config.yaml
n_layer: 8
n_kv_head: 2
activation: "tanh_gelu"
norm: "layernorm"
positions: "learned"
grad_clip: 0.5
warmup_steps: 200
final_lr_fraction: 0.02
batch_tokens: 32768
MLP neurons of a small language model. Each row is named by its layer, matrix (up: input weights; down: output weights) and neuron, and shows model dimensions 16-143. Each number is 128 + 32 x the weight over its row's rms, rounded and kept within 0 to 255.
A block is one neuron, or neurons of one layer that tend to fire together. After each block is what it responds to, as a language model described it from the Wikipedia text at the highest values.

L5.up10 [148 130  89 137 162 110 122 101 115 159 119 177  94 120 155 133  79 119 158 156 102  94  93 143 114 151 179 200 114 112 171 139  94  97 135 155 171 123  86 107 109 119 167 110 179 110 150 108 129 137 145 100 148 138 140 128 124  74 142  83 132  47 136 141 142  85 150  36 178 110  99 155 101 111  96  73 179 122 200 152  75 165 112 147 125 115  75 108 154 139 132 130 123 132 149 162 129 131 123 180 130  95 151 139 129 122  87 109  99 124 125 160 103 219 154 168 142 118 167  94 157 105  60  96 149 147 128  80]
L5.down10 [116 141 162 166  66 152 107 137  94 109 150 147 143 155 161 171 143 108 101 163 133 120 105 120 219 218 128 128 132 113 105 129 114 137  59 124 109  95  82 122 101 135 133 162 112 137 113  77  67 160 148 148 132  90 117  52  78 116  99 144 123 124 157 141 107 129 106  75 133 119 151 143 113 134 126 109  47 135 128  94 102 107 184 126  64 175 146 137 191 178 112 113 120 161  98 140 122 187 120 107 117 137 141 110 145 107 169  93 160  92 126 119 176 136 106 116  96 149 104 131 161 154 112 157  92 140 194  86]
L5.up27 [140 128 127 137 146  70 130  96 103 107 154 178 108 171  76  85  97 152 175 127 185 125 160 186 126 124 158 125 113 148 132 130 181 161  87 100 133  95  78 116 114 119  95 215  82 123 126 137 188 115 207 130 164 150 172  80 129 134 149  93 127 161 112 107 111 203 114 135 137 135 179  89 138 128 138 152 129 140 161 120  81  97 178 143 131 192 111 119 143 145 156 148 153  61 128 123  55 102 105  93  80 119 114  96  63 170 131 110 119 109 155 108 155 103 177 125 133 113  67 157 142 119 112 127 131 165  77  54]
L5.down27 [179 167  56  88 118 173  78 154 152  97 103  94  77  88 143 167 107 104 146 103  83  87 147 105 116 165 134 137 110 200 154  86 187  88 130 144 182 141 119  86 148 140 158 171  93 152 121 147 127 188 116 105  98  94  85 146 150 141 183 106 106 161 129 102  88 158  90 148  97  90  83 136 175 137 103 136 150 121 164 107 111 136 135 117 150 109 106 151 120  76 135 144 135 119  99 133 139 101 141 157 109 110 124 239 145 130 136 146 117 178 178 113 135 188 142 149 135  87  84  84 180 144 135 124 181  70 138 135]
L5.up172 [126 154 104 102  70 108 187  64  97 150  79 157 210 169 112 173  70 142 128 128  99 104 122 178 124  96 145 142 100 146  89 130 155 119 113 102 159  49 124  75 120 163 148  94 141 122 143 125 120  97  79 122  84 153 169 189  73 130 114  68 120 120 129 124 155  89 104 168 141 100 112 200 135 192 161 139 163 126 115 134 147  99 130 123 106 147 102 117 124 174  98 139 163  47 127 164 171 102 113 100 141  86 122 105 183 129 199 148 166 142  88 142 102 146  99 119 159 176 174 130 112 147  71 101 139 108 145 138]
L5.down172 [135 169 161 102 132 120 113 137 159  46 144 153 147 188 111 121 107 129  88  69 135 138 178 123 152 144 142 121 155 133  65 130  25 101 129 137  78  54 178 117  84 144 167 154 123 142 118 131 151 110 149 115  92 110 128 115 156 118 113 124  76 120 128 174 119 111 127 107 183 137 143 184 114 150 156 108  97 117 198 157 117 129  90 100 149 110  95  92 126 108  70 175 155 129 102 101  87 134  83 155  73 130 166 128 105 179 143 191 104 109  86  97 156 152 128  95 179 160 121 143 112 103 129 225 195 166 103 136]
L5.up411 [121 132 105 100 118 116 118 101 112  97  71 138 130 150  67 125 124 140 172 129 150 170 161 181  95 131 142 163 100 166 159 116 170  76 112 131 161  87 110 117  92 125 152 113 162 102 122 147 122 104 117 109 168 103 206  95 118  61 150 176 103 109  38 144  68 142 177  66 112 104 115 121 163 102 137  76 191 111 197 102 130 157 175 140  65 119 118 159 162 180 139 118 123 131  88 129 105 142 130 149  94  86 142 133 129 124 133  96 161 111 108 154 105 173 154 113 124 179 146 132  66  99  87 123 139 154 167 118]
L5.down411 [ 90 101 132 154 147 129 177 167 139 150 140 152 144 102 168 116 148 119 151  91 117  81 133 106 150  71 128 109 125 136 138  97 154 129 188  85 110 104 140 126 143 133 113 126 159 129  85 116 187 132 141 166  40 188 120 142 138 207 146 147 110 112 154 135 108 107  86 170 121 120 105  92 100  74  88 128 113 147 110 113  94 123 133  80 128 158 150 102  97  85 198 162 123 114 124  64 169 133  92 145 169 142 152 146 127 151 105 198 105 115 156  42 144  58 121 159 117 107 145 149 157 186 122 123 145 127  63 196]
Word pieces that complete or continue proper names: final letters of acronyms (ESPN, BMBF, WWE), a surname's first letter (Robert W-), endings (Reserve), and commas between names or places.

L3.up163 [165 149 151 129 138 133 109 113 107 104 147 118 103 129 101 151 112 118  89 179 106  92 117 161  86 170 163 183 120 123 138 142 129 156  46 160 150  51 122 150  80 144 104 106  90 169 160 118 102  73  94 173 112 114 148 131 154 136  95  75  91 122  82 109 121 135 123 142  85 123 117 159 113 172 139 200 124 142 159 145 181  52  93 122 106 157 130 133 167 139 147 185 146  60 133 136 121 181 107 128 111 126 137 155 163 169 133  71 107 112 102 163 142 146 127 129  86 177 141 114 105 134 148 135 190  24 158 114]
L3.down163 [118 147 104  66 128 117 164 141 128 124  92  64 153 113 171 120  99 196 146 101 193 129  70  80 125  46 112 101 135 128  86 179 126 111 202 110 114 130 131 137 108 110 174 143 123 122 113 132 157 123 153  88 137  69 123 164 120 107 157 130 127 150 128 126 138 116  90 105 192  44 145 115 124 128 154  51 132 173 156  80 152 218  95  86 130  70 127 137 129 166 133 169 128 114 103 129 122 128  92 148 124 162 209 114 105 134 148 145 128  83 134 100 120 175 168 152 145 124 130 147 150 165  95  84 166 127  68 132]
Capital letters in the middle or at the end of acronyms and abbreviations, such as NHL, ISBN, FDA, UNESCO, RCAF, often with a word-initial piece in tables.

L3.up88 [144 110 158 144 174  84 116 100  88 125 157 159 116 152 148 123  96  81 122 153 175 157 132  91  87 114 157 125 180 138 100 150  98 157 121 136 148 132 135 143 140 116 161  80 156 228 185 117 156 170  69 104  83 154 101 162  91 174 180  96 187 169 111  74  99 181 152 135 183 106 162 112 144 101  81 193  90  80 155 131 111 116 100  81 144 129 163 137 115  78  67 149 135 110 118  70 117 107 106 160 147 105 171 139  95 107 122  95 114  98  98 115 159 145 112 137 144 140 202 134 129 102 107  87  57  94 121 117]
L3.down88 [103  98 178 107 168 193 108 159 153 168 162 135 151  92 134  99 106 125 149 159  91 146 211  81 150  79  93 143 101  81 136 106 128  98 139 120 106 161 173 196  99 110 137 118  87 151 178 112  85 113 159 130 116 128 144 126 191  86 112 132  93 153 129 146 218 126 124  73 100 183 136 175  72 123 144  90 159 111 103 129 107  81 120 151 172 138 107  91 142 142 108 129 155 109  89 159 163 115 129 113 147 150 143 131 151 137 129 101 112 104  91 105  98 119 165 113 150 151 173 145 105 102  53 119 112 207 132 108]
Short vowel-led pieces like en, es, e, iv inside a word, usually right after a consonant: V-en-ue, Bol-iv-ian, nam-es, C-ens-us.

L5.up66 [147  78 175 165 155 104 136 156 107 122 136 143 124 153 163 119 151  72 143 179 184 131 113  81 122 117 112 151 136 161 114 141  80 140  99  57 106 136 177 168  92 150  80 119 149  72 121 122  66 124 127 121 123 111 154 148  63 114 161 116 132 145 123 149 161 140 120 147 177 157 148 116 124 146  58 195 129 171 159 114 127 141 122 101 165 187 110 128 188 124 124 133  65 113 128 137 102 159 108 104 203  84 154 122  86 166 117 154  90 152 120  91 134  99  86 131  92 169 111  95  48 110 139 150 124 105 149 115]
L5.down66 [131 117 124 209 127 123 109 151 143 143 117 104 132 141  86  93 102  93 118 146 149 170 147 136 122 151 186 140  81 134 170  62 157 120 195 112 154 192 169 100 143 141 103 129 132  78 116 148 128 110 139 133 138 130 105 145 122 106 114 150  64 144 137 120 138 153  60  72 143 132 116 148 133 138 123 111 148 126 125 116 100 158 156 128 145 112 138 211 195  83 159  99 149 185  84  99 166 153  59 122  58 108 132 110 133 147 107 160 142 131 159 156 121  96 110  91 165 119 119 140 151 105 163 162 127 140 171  62]
L5.up121 [ 87 131 145  66 156 147 135 173 110  79  85 116 174  90 124 207 141  68 150 233  90  83 189 155 141 142  94  83 142 160 113 152 111 146 147 125 152 105  81 124 124 128 122 183 184 116 131 139  63 156 152 116 129 147  92 177  62  81 158 161 115 149 150 156 109 135 136 178 121  57 187 113  94 125 127 126 122 143  94 131 133 157 121 123 138  87 128 160 186 132 124 122 134 124 151 148 101  95 101  87 132 138 139 138 112  94 153 123 101 124 153 215 138  69  86  80 140 129  77 119  86 100 160 169 124 128 132 166]
L5.down121 [125  78  81 134 166 121  93 120 173 127 120  95 142 141 144 143 154 113  87 103 124  83 148  85 106 106  95 143 126  95 122 181 124  94  94 126 120  90  92 153 142 114 106 118 204  98 118 122 144 115 108  84 108 158 127 104 185  99 125 159 154 190 150 138 115 170 146 145  97 170 162 112 124 142 221 109 173 167 150  98 123 111 123 147 150  78 146 197 107 109 185  88 122 112 152 143  85 155  95  84 122 185 120  79 150 131  67 134  83 153 138 159 167 104  91  89 107 149 129 130  78  86 127 122 197 164 166 169]
L5.up527 [122 105  80  71 179 152 158 134  61 163 117 116 109 139 138 146 132 105 100 126 106  93 147 162 131  89 171 202 152 127 141 190 115 126 135 145  56 137  80  86  52 180 144 126 124  95 147 157 130  67 102 117  93 118 137 154 101 112 130  98 131 151 128  84 149 105 113 158 145 130 138  97 110 145 101 156 157 102 125 145 150 138 100 140 200 147  75 148 156 125 124 143 113 125 125 127 180  93 101 149 139  92 130 139 131 144 159 137 116 146 180 119  85 137 187 130  96 151 136 147 110 113 139 105 126  56  86  89]
L5.down527 [156 159 177 132  83  67 101 121 156 161 126 164 128 127 120  53  88 178 121 148 106 136  93 128 118 122 164 154 148 186  93 154 119 181  90 191 124 176  58 172 121 136 154 119 135  97  91 149 135 114 123 156  97 132 123 138 129 172 154 139 187 135 103 123 122 110 146 141 137 117  96 107  94 142 133 175 189 115 111  96 186 127 106 176 123 155 115  77 149 165 108 155  74 121 136 147 136 164 177 115 189 129 133 150  29  75  58 180 104 144 129  94 142 100 112 123  98 113 176 139 163 138 159 147 153 101 160 130]
L5.up566 [175 125 177  98 122  76 121 107 127 128 105  95 154  91 113  95 114 122 105 156 177 116 116  85 121 108 155 128 152 134 149 186 190  79  50 161 175  97  91 160 198 136 110 152 140 132 128 178 129 183 101 120  85 136 122 130 151 168 124 129 194 157 115 153 127 220 151 110 161 102 166 122 120 139 165 179 132  60 127 141 152  95  97  98 117  69  88 152 112 116 127 129 150 166  61 169 128 177  85 167 176  68 123  84 134  77 153 110  90 105 123 106  95 122 143 148 135 149 188 111 121 152 123 119 129 139 165 145]
L5.down566 [154  90 167 152 132 125 177 172 165 130  89 134  59 158  69 107 100 132 168 162  91 131 162 117 101 137 147  99 155  90 191 137 122 121 214 108 119 128 106 164  71 168 154 121 122 167 214 127 126  62  91 132 150 135  81 136 102 103 119 160 101 158 192 163 129 112 180 110 136  83 155 109 119 125 125 142 146 145 192  95 123 137  99 123 178 147  96 132 122 108 122 178 137 100  72  79 123 114 155 136 146  83 109 141 141  75 144  92 164  96 102 105 157  89 128 135 159 143 136 147  56 126 109 135  88 157 129 121]
Short middle pieces of ordinary words that the tokenizer split into several parts, such as i in pol-i-tical, en in m-en-tion, ac in br-ac-elet.

L2.up72 [ 80 116 196 162 108 107  90 145  67 128 127 150  98 106 244 125 122 134 113 156 131  80 141 132 121  73 119 119 142  91 121  77 132 148  96 170 165 138 131 178 143 121 196 164 127  86  84 139 135 124 138 132 122 141 131 102 125  98 113  95  86 149  94 144 152 169  70 128 160  86 112 143  94 117 140  95  96 128  77 106 162 134 160 118  46  99 129 186 125 152 142 178 141 145 114 164 156 133 121  99 112 141 108 135  83 112 133 147 165 134 116 109 109  85 178 116 176 166 117 156 141 161  94 176 139 135 121 146]
L2.down72 [ 89 121 137 132 131  92 118 114 140 142 109 129 105 144 123 131  85 110 129 131 137 129  89 119 129  92 129 152 151  84 142 148 187 125 125 147 189 107  91 171 140 140 176 146 129  79  72 116 160 104 127 158 218 143 106 163 169  83 193  98 134 141 148  90 104 147  89 126 181  91  94  92 136 105 127 150 138 180 104 107 104  47 153 108 100  88 115 154  23 156 160 125 126 131 159 113 153 166 139  63 118 123 156 155 149  85 146 139 146 122 124  28 169  55 100 121 182 208 144 123  87 152  75 132 114 176 121 131]
L2.up155 [172 110 109 143  52  80 123 111 115 172 188 113  77 132 142 166 137 167 162 124 145 145  70 118 157  41 119  98 101 128 140 122 121  67 127 140 114 151 109 157 185 158 127 134 134 101 162 108 108 156 122 163 105 119 153 132  90  73 109 104 124 129 106 200  87 148  99 122 133 114  91 113 142 158   9  77 148  86 129 100 109 123 150 100 149  86 150 127 162 175 171 132 123 147  53  98  62 102 180 132 146 103 133 118 143 160 147 174 152 122 157 141 151 121 132 141 137 132  99 114  80  63 136 181 183 130 119 120]
L2.down155 [116 165 140 122 118 165  82 147 157 124 142 139 161 146 126 183 112 156 163 133 112  62  88 148 168  62 124  62 134 116 120  92  77 177 148 108 108 163 136 138 109  80 109 175 141 156 179 164 152 131 117 124  84 107 177 123  88  93 150 124 155 102 124 123 128 104 129 121 120  97  97 177 145 174 162 117  96 114 170 105 128 150  99 109  91 170 103 100 130  72 129  79 190 110  28 174 122 103 160 134 116 133 150 172 147  87 138 131 124 154 143 118 164  98 132 178  72  80 162 169 128 124 113 175 166 144  82 154]
L2.up455 [154  76 160  78  85 118  86 155 183 160 101 160 122 105 104 145 147 122 185 178 156 112 175 112 145 175  86 169 209 117 112 114 117 135 117  77 142 138 159 135 188 218 158 119 126  85  99 107  87  90  91 127  97 167 115 106 120 129 157 126 131 153  67 115 148 100 140 130 164 164 110 153  65  83 162 149 144  78 109 124 113  93  79 156 113 153 124  92 141 125 163 165 128 144  72 123 181 114 131 116 154 114  95 111  51 130 109 119 140  96 105  69 149  76  99 194 130 154 111 145 172 170 120 172 168 169  78 108]
L2.down455 [111  48 149 140 146  87 120 180 179 165 134 156 178 116 112 105 133 125 124 128 108  97 159 177 155 205  66 122 148 136 118 153 128 142 133  88  95 132 156 146 132 126  90 141 159 151  69 205  87 115  86 117  91 209 108 156  94 106 103 168 154 144 104 184 134 137 137  66  73 139 112 148 102 161 131 115 151 190  91 172  95  94 110 100 156 131 140 116 126 115 157 167 103  58  79  87 138 136 156 125 138 117  64  96 130 128  97 124  73 169  74  88 200  94 115 138 158 107 137  83 131 142 149 168 106 162 121 112]
L2.up566 [ 82  99 159 163  92 119 137 120  94 165 173 122 121 183 169 144 120 131 164 130 134  89 154 193 176  91 115 114 144  93  63 137 172 114 181 111 119 143 104 139 143 160 148 126 109 127 163 167 140 135 128 130 167 160 151  84  88 127 117 182 159 140 139  88 127 134 135 139 154  77 118 187 135 114 130  64 126 135 113 106  87 102  67  74 129 108  84 175  83 121 124 148 176 154  40 134  77  97  89 176 117  98  81  98 125 135 132 123 163  84 113  78 131 105 157 107 138 121 159 123 123 125  80 163 145 203 125 173]
L2.down566 [112 132 158 161 130 107 115 172 109 142 153 161 189 171 176  89 134 116  76 151  93  93  97 119 211 116 143 137 135 105 108 146 204 128  97  88 129 191 144 111 129 103 187 105 133 195 130 183 107 110 125 151 146 113 118  71 125 156 114 125 154 137 144  88 143 153 144  75 109 137 122 130  76  93 159 110 124  87 136 141  76 129  83 123 147 127 152 169 156 122 153 152 202  89  96 132 112 115  70 132 121  76 123 148 120 138 109  63  63 161  93  86  91 102 157  94 177 105 122 135  94 161 136 190 114 157 116  98]
Short vowel-plus-consonant word pieces inside a word, right after a consonant piece, strongest for ub (club, bubble, ruby), also en, ob, up, and.

L2.up48 [151 181 174 107  93 131 147 143  81  78  97  90 206 110 120 152  81 172 114 126 123 125 125 124 122 134 127 181 137 151 181 144 135  99  99  85 177  64 104  60 132 149 103 169 162  64 107 143 119 102 174 157 170 165 139 118 133 105 103  93 140 134 116  75  94 172 138 115 129 107 183 142 130 118 196 175 161 126 123 158 148 130  91 111  65 174 134 123 160 159 142 167 180 107 127  95 141 122 164  96 107 152 155 149  83 125  79 165 132 150 141  94 122 129 157 119 115  83 169  95 131  74 152 112  89 187 170 182]
L2.down48 [134 105 111 138 176 114  75 142 159 181 160 130 163 181 130 113  67  85  79 124 145 167 135 107  39 142 131 140 141 122 146 144 122 118  89 138  63 118  75 135 126  82 145 118 129 143 152 158  65 123 107 141 140  51 154 159 116 146 170 114 101 121  95 116 171 151  84  84 114 168 151 179  82  94 174 145  84 232 144  65 141 131 125 150 153 137 156  64 131  76 122 105 126 140 136  74 116 189  93 123  87 123 145  83 118 160 141 145 127 149 153 128 171 175 173 185 149 165 139 140 102 102 105 103 140 117 153 125]
L2.up461 [181 140 167 145 140 167 129 133 107 114 140 139 100 120  91 153  87 111 104 157  61 130 187 167  76 132 133 144 164 144 165 138 169 132  84 176 128 133 117 148  88 166  97 100 126 141 132 144  61 119 110 126 157 117 135 139 126  45 128 168 106 114 127 102 137 131 146  58  74 140 134 144 166 152 196 136 180 100 238 134 140 132 146 175  79 113 147 112 149  91 162 126 154 134 169 108  96 144 101 109 110 126 152  75 165 123 121 128 140  71 140 144 143  96 116 113 103 143 134 117  97  78 122 148 131  63 172 111]
L2.down461 [ 61 161 157 139 121  72 181 120 146 119 119  92 140 173 148 143 121 239  77  98 150  91 123 117 158 137 156 102 133 125  68 139 137 102 163  90 126 101 104 115 121 138 134 116 134 119 108 140 152 118 119  94  76 137 132 176 105 151 149  95 133 145 151 111 128 119  91 221 130 110 126 169 119 148 125 117  24 129  79  76 104 132 107  95 136 149 115 141 125 149 134 185  91 166  99 144 121 141 104 142 151 129 178 147 105 183 105  75 130 125 128 112 148 161 111 133 144 116 103 174 173 165  72  97  99 178 108 147]
L2.up502 [143 181 159 129 124 140  62 109 126 174 166 112 106 141  87 156 108  95 136 112 126 110 117 193 160 115 144 171 178 132 104 129 157 148  97  82 166 138 133  81  83 151 131 136 182 149 166  97  89  95 134 177  95 159 120  97 110 153  56 129  83 131  79 129 158 133 118 105 103 133 151 152 170 192 120 188  96 105 112 138 143  71 172 111  79 133 115 121 160 182 154 164 149 129 140 128 182  90 105  80  81 142 114 127 137 105 167  89  99 114 156 183  84 130 106 179  90 136 113 135  56 119 193 143 180  90 122 137]
L2.down502 [121 126 164  38 154 104 136 113 139 147 107 149 180 182 168 137 161 153  88 152 117 115 126 109 116 107 183 118  96 142  77 101 141 109 198 110  86 103  91 128 146  98 159 142 149 126 148 162 137 136 122 140 126  99 165 162 154 143 140 118 132 185 113 124 115 163 123  84 164 122 140 152  91 130 167  99 106 171 167 128 191 155 114  86 213 127 124  96 112 100 191 144 123 125  97  83  95 145 143 104 125  83 137  91 105 241 108 115  73 136 119 116 147 177 135  88 164 120  63 134  89  92  81  86  65 173  97  84]
L2.up556 [107 173 101  90  99 118  99 146 112 162 171  71 188 150 101  91 101 103 154 147  88 119 139 181 142 119 144 178 139 158 151 161  96 131 156 125 122  76 156 121 133 111 155 123 100 104  93 177 100 133 161 113 161 167 161 107  97 146  45 150  73 130 190 129  90 107 125  74 121 137 108 145 181 126 129  60 151 142 139 172 125 139 159 138  76 168  99 160 137 107 120  69 134 153 150 122  90 121 142  91 100 167 100 102 104 103 210 120 149 119  78 111 140 158 129 114 155 121 164 179 103  92 177 159 133 116 134 165]
L2.down556 [186 118 127 139 132 117 157 196 128 142 129 152  92 105 135 141 134 135  85 138 117 185 143  54 169 113 147 103 130 156  70 120 151 148 142 117 144  94 112  48 172 171 105 132 119 166  58  76 121 137 158 138  88 146  70 126 125 144 140 138 148 141 111  75 176 166 112 130 129 133 159  74  83 178 118 209 114 114  97 116 122  97 169 106 153 111 145 100 110 218 197 128 163  96 116 128 195 119 147 155 116 163 124 108 127 139 124 140 111 149 152 147 126  80 164 186  96 166 113 130 111 160 117 117 177 169 106 109]
Single capital-letter pieces that finish an all-caps acronym or name split into tokens, such as UNESCO's O, ACAS's S, BNP's P.